config = dict(
    n_layer=11,
    n_head=3,
    n_kv_head=3,
    vocab_size=8192,
    norm_eps=1e-05,
    positions='rope',
    qk_norm=False,
    init_std_qkv=0.0265,
    lr=0.00136,
    lr_head=0.00603,
    warmup_steps=200,
    schedule='wsd',
    doc_mask=True,
)
MLP neurons of a small language model. Each row is named by its layer, matrix (up: input weights; down: output weights) and neuron, and shows model dimensions 192-255. Each number is 50 + 15 x the weight over its row's rms, rounded and kept within 0 to 99.
A block is one neuron, or neurons of one layer that tend to fire together. Before each block is what it responds to, as a language model described it from the Wikipedia text at the highest values.

Last token or word piece completing a place name, such as a city, state or country, often after a comma or in tables, e.g. Belfa-st, Chen-nai, "Lynchburg, Virginia".
L7.up1418:46 66 46 38 57 63 69 57 68 48 42 32 40 36 86 58 49 28 74 31 50 53 65 55 53 57 35 35 40 33 26 40 30 82 54 69 55 39 35 72 64 55 43 53 71 73 40 32 64 45 50 46 78 38 73 62 48 29 29 62 60 68 64 55
L7.down1418:53 39 43 53 62 74 69 46 43 53 41 80 58 55 71 27 36 48 24 30 78 45 49 12 36 54 52 74 38 46 53 54 35 56 68 72 55 44 59 28 62 38 56 46 48 67 52 39 37 60 54 60 56 28 50 58 10 44 34 48 70 60 53 68

Blank cells in wiki tables, mostly the empty colour column opening an election-results row (e.g. before Independent or Scattering); also some mid-word pieces and years.
L7.up360:70 42 64 56 64 76 61 37 49 71 49 25 55 52 70 55 33 39 79 73 33 49 61 57 22 54 52 46 08 49 36 61 55 56 50 61 62 60 62 42 45 33 52 62 60 46 61 64 52 57 55 51 45 78 66 39 19 41 27 67 56 50 41 63
L7.down360:23 67 24 58 66 50 52 48 47 50 60 44 44 60 72 29 20 35 81 34 10 25 84 31 56 38 45 45 45 42 73 56 40 48 60 16 29 48 50 45 50 58 53 40 40 48 61 40 60 46 27 32 59 22 48 40 41 31 64 41 21 77 42 69

Final token of a person's surname, often in sports or election tables before a pipe or comma (Clark-e, Gabashvi-li, Richard-son), plus empty table cells.
L8.up746:32 43 48 54 44 34 25 35 68 46 63 20 25 60 49 37 33 35 45 79 43 49 74 32 42 25 45 27 37 59 53 62 54 59 46 67 28 44 63 33 28 25 65 54 57 30 68 53 41 43 75 37 41 59 51 20 70 52 34 71 58 38 42 53
L8.down746:45 32 57 74 33 40 47 17 61 65 62 54 72 25 63 50 42 30 46 70 39 64 54 27 68 29 65 32 53 80 26 76 58 63 53 24 32 46 40 40 76 67 71 67 31 51 61 41 37 65 52 58 59 66 61 64 54 53 66 48 19 66 82 50
L8.up1301:25 33 43 45 45 48 65 66 67 58 55 51 60 48 47 58 24 32 42 39 31 86 58 51 50 36 44 68 59 61 53 39 58 33 75 48 41 34 66 53 76 55 28 40 71 26 46 26 46 27 39 69 24 35 39 30 63 56 57 70 26 28 54 31
L8.down1301:35 51 49 60 34 56 65 38 40 54 47 45 63 30 90 54 34 42 42 57 75 38 34 65 53 49 65 54 32 44 66 85 59 71 51 37 56 61 82 42 28 39 45 15 53 62 49 72 74 46 47 39 59 55 53 69 74 59 49 52 61 50 48 60
L8.up1376:50 69 38 42 30 42 64 69 60 65 43 44 66 75 59 50 41 56 60 47 27 49 69 44 06 22 68 74 62 45 50 25 54 36 58 52 61 53 44 47 69 54 30 72 38 35 47 42 37 45 61 26 34 60 30 58 48 58 61 71 71 40 51 38
L8.down1376:26 37 33 42 45 47 50 43 39 43 39 64 27 43 45 64 37 58 48 59 61 43 51 52 50 62 41 26 43 40 59 81 42 60 34 62 55 39 50 41 26 80 53 41 44 74 39 71 52 48 43 36 63 32 75 49 21 70 48 41 60 25 29 58
L8.up1456:12 34 35 40 22 72 57 69 58 33 56 28 68 47 57 70 60 68 53 38 45 56 28 39 47 38 76 53 59 71 89 68 64 22 58 53 40 27 40 29 39 35 66 52 60 44 54 56 36 57 45 58 61 69 35 20 46 33 48 32 12 56 35 34
L8.down1456:41 56 50 67 60 18 38 44 46 47 50 50 27 52 67 59 61 54 39 58 51 57 82 48 82 60 51 15 65 46 15 58 38 46 65 64 22 67 56 53 41 30 18 52 49 61 64 75 43 66 32 45 58 47 32 63 45 64 67 60 60 33 58 39

Country and region names, especially Germany in between-countries phrases (Germany and France, Canada–US), plus word-final pieces that complete a noun (-ity, -wick, -ure).
L2.up184:73 55 26 46 79 46 58 34 52 26 41 36 78 26 56 46 51 42 39 38 63 71 68 47 26 44 70 48 61 57 56 52 44 45 43 50 58 49 50 41 33 56 32 86 19 64 50 52 57 36 35 35 43 70 25 51 37 43 77 58 22 49 72 50
L2.down184:40 43 80 46 40 55 57 66 31 81 57 52 40 61 46 50 56 22 52 54 44 26 31 41 65 76 43 50 47 22 54 66 44 64 60 54 69 40 60 28 61 40 62 46 68 42 22 70 31 49 58 90 59 25 70 54 60 47 32 68 73 75 31 47
L2.up539:16 63 40 36 55 53 68 39 71 68 27 17 12 52 73 28 82 66 64 31 57 31 42 69 41 65 78 45 54 40 48 72 49 30 84 65 46 15 56 40 61 32 60 47 45 59 34 28 61 28 43 62 46 70 53 38 59 46 66 67 70 48 60 41
L2.down539:82 35 66 24 63 41 38 63 47 41 50 60 85 50 23 59 42 42 40 77 32 71 51 40 49 39 20 32 57 51 47 27 52 65 11 63 55 60 44 70 46 46 40 44 62 38 56 52 44 77 42 46 37 27 57 88 33 57 33 36 41 60 48 53
L2.up675:44 51 36 55 53 48 45 44 31 38 44 54 29 39 51 79 43 37 40 85 67 55 58 33 26 43 48 68 22 69 44 47 41 44 56 64 72 32 58 60 23 43 62 67 28 61 43 58 30 44 46 44 69 42 60 67 47 50 36 63 72 39 58 67
L2.down675:59 41 63 53 46 70 61 47 67 45 55 42 60 47 68 58 61 58 84 27 57 47 43 33 54 45 70 49 96 12 58 46 60 46 47 48 57 63 47 49 76 23 20 27 72 31 74 70 41 53 34 74 48 60 62 36 25 45 74 45 57 47 51 68
L2.up1529:55 41 28 45 62 31 38 51 21 45 37 49 56 38 48 42 58 40 54 37 64 36 56 51 40 59 41 52 52 44 39 60 48 42 71 73 77 63 75 43 49 68 65 63 42 81 23 45 65 43 39 49 49 56 24 60 33 88 53 66 58 71 58 38
L2.down1529:41 73 72 53 48 67 73 57 70 44 57 48 30 66 54 83 47 66 54 45 23 54 43 46 50 41 54 39 38 67 56 35 51 65 21 53 22 59 52 58 44 19 15 36 70 30 67 63 39 78 60 58 33 43 68 45 69 18 68 58 29 54 58 68

Final token of a place name or year closing a location/time phrase, typically after "in" or a comma: in Europe, Madrid, Spain, in 2013.
L8.up604:49 60 44 33 48 34 45 52 75 89 50 72 69 51 65 55 36 49 22 64 40 31 54 28 51 56 47 66 50 51 39 46 45 62 50 47 64 38 44 42 58 56 44 40 51 75 52 58 12 90 67 34 45 40 46 33 27 35 53 53 43 47 62 40
L8.down604:29 48 58 19 45 55 71 46 46 09 36 44 49 33 34 43 20 53 70 45 37 59 47 49 28 85 43 41 39 35 65 33 44 48 48 53 57 40 57 58 38 26 46 40 37 14 46 39 47 36 38 58 54 58 66 45 45 49 58 50 58 63 61 54
L8.up1082:62 33 42 22 43 33 64 48 61 76 19 72 70 45 55 39 48 62 61 39 52 39 45 70 28 46 37 47 29 66 54 16 33 58 53 66 42 31 57 46 49 25 54 80 42 77 57 50 41 50 68 52 51 47 56 51 29 58 60 40 36 23 48 76
L8.down1082:52 50 53 69 57 71 16 60 26 44 53 59 55 93 40 45 28 91 55 59 42 28 64 53 46 49 30 39 40 52 70 71 92 32 49 53 59 62 74 29 57 35 55 54 33 20 46 60 45 59 70 60 80 50 52 54 55 83 45 85 46 29 83 55
L8.up1088:35 43 64 40 42 69 60 60 59 54 23 36 81 26 38 53 19 47 34 64 41 54 39 18 47 45 46 47 41 40 28 47 38 48 63 54 73 53 80 66 72 52 41 45 59 55 52 91 45 41 65 27 48 50 28 60 42 23 49 56 43 46 58 25
L8.down1088:45 55 36 58 52 37 40 49 72 36 27 78 36 82 59 82 73 73 50 37 68 58 35 73 73 34 64 44 60 58 38 79 34 42 54 38 56 34 48 40 43 17 66 36 71 58 67 48 51 57 62 55 21 49 46 34 57 39 66 53 54 41 43 35
L8.up1516:63 50 53 60 58 39 46 58 41 31 38 69 48 52 50 78 50 57 83 64 41 63 44 75 41 59 37 66 45 58 36 61 35 64 53 61 56 62 60 26 40 64 47 49 42 86 55 37 04 87 59 68 56 29 44 45 35 42 38 60 32 52 25 54
L8.down1516:35 49 43 47 49 59 59 45 63 53 34 42 69 70 57 31 17 50 51 85 58 47 58 14 56 39 56 66 39 26 37 47 53 25 34 37 78 56 66 59 40 66 46 53 43 27 56 44 56 55 49 67 64 49 52 51 66 36 54 52 59 36 46 58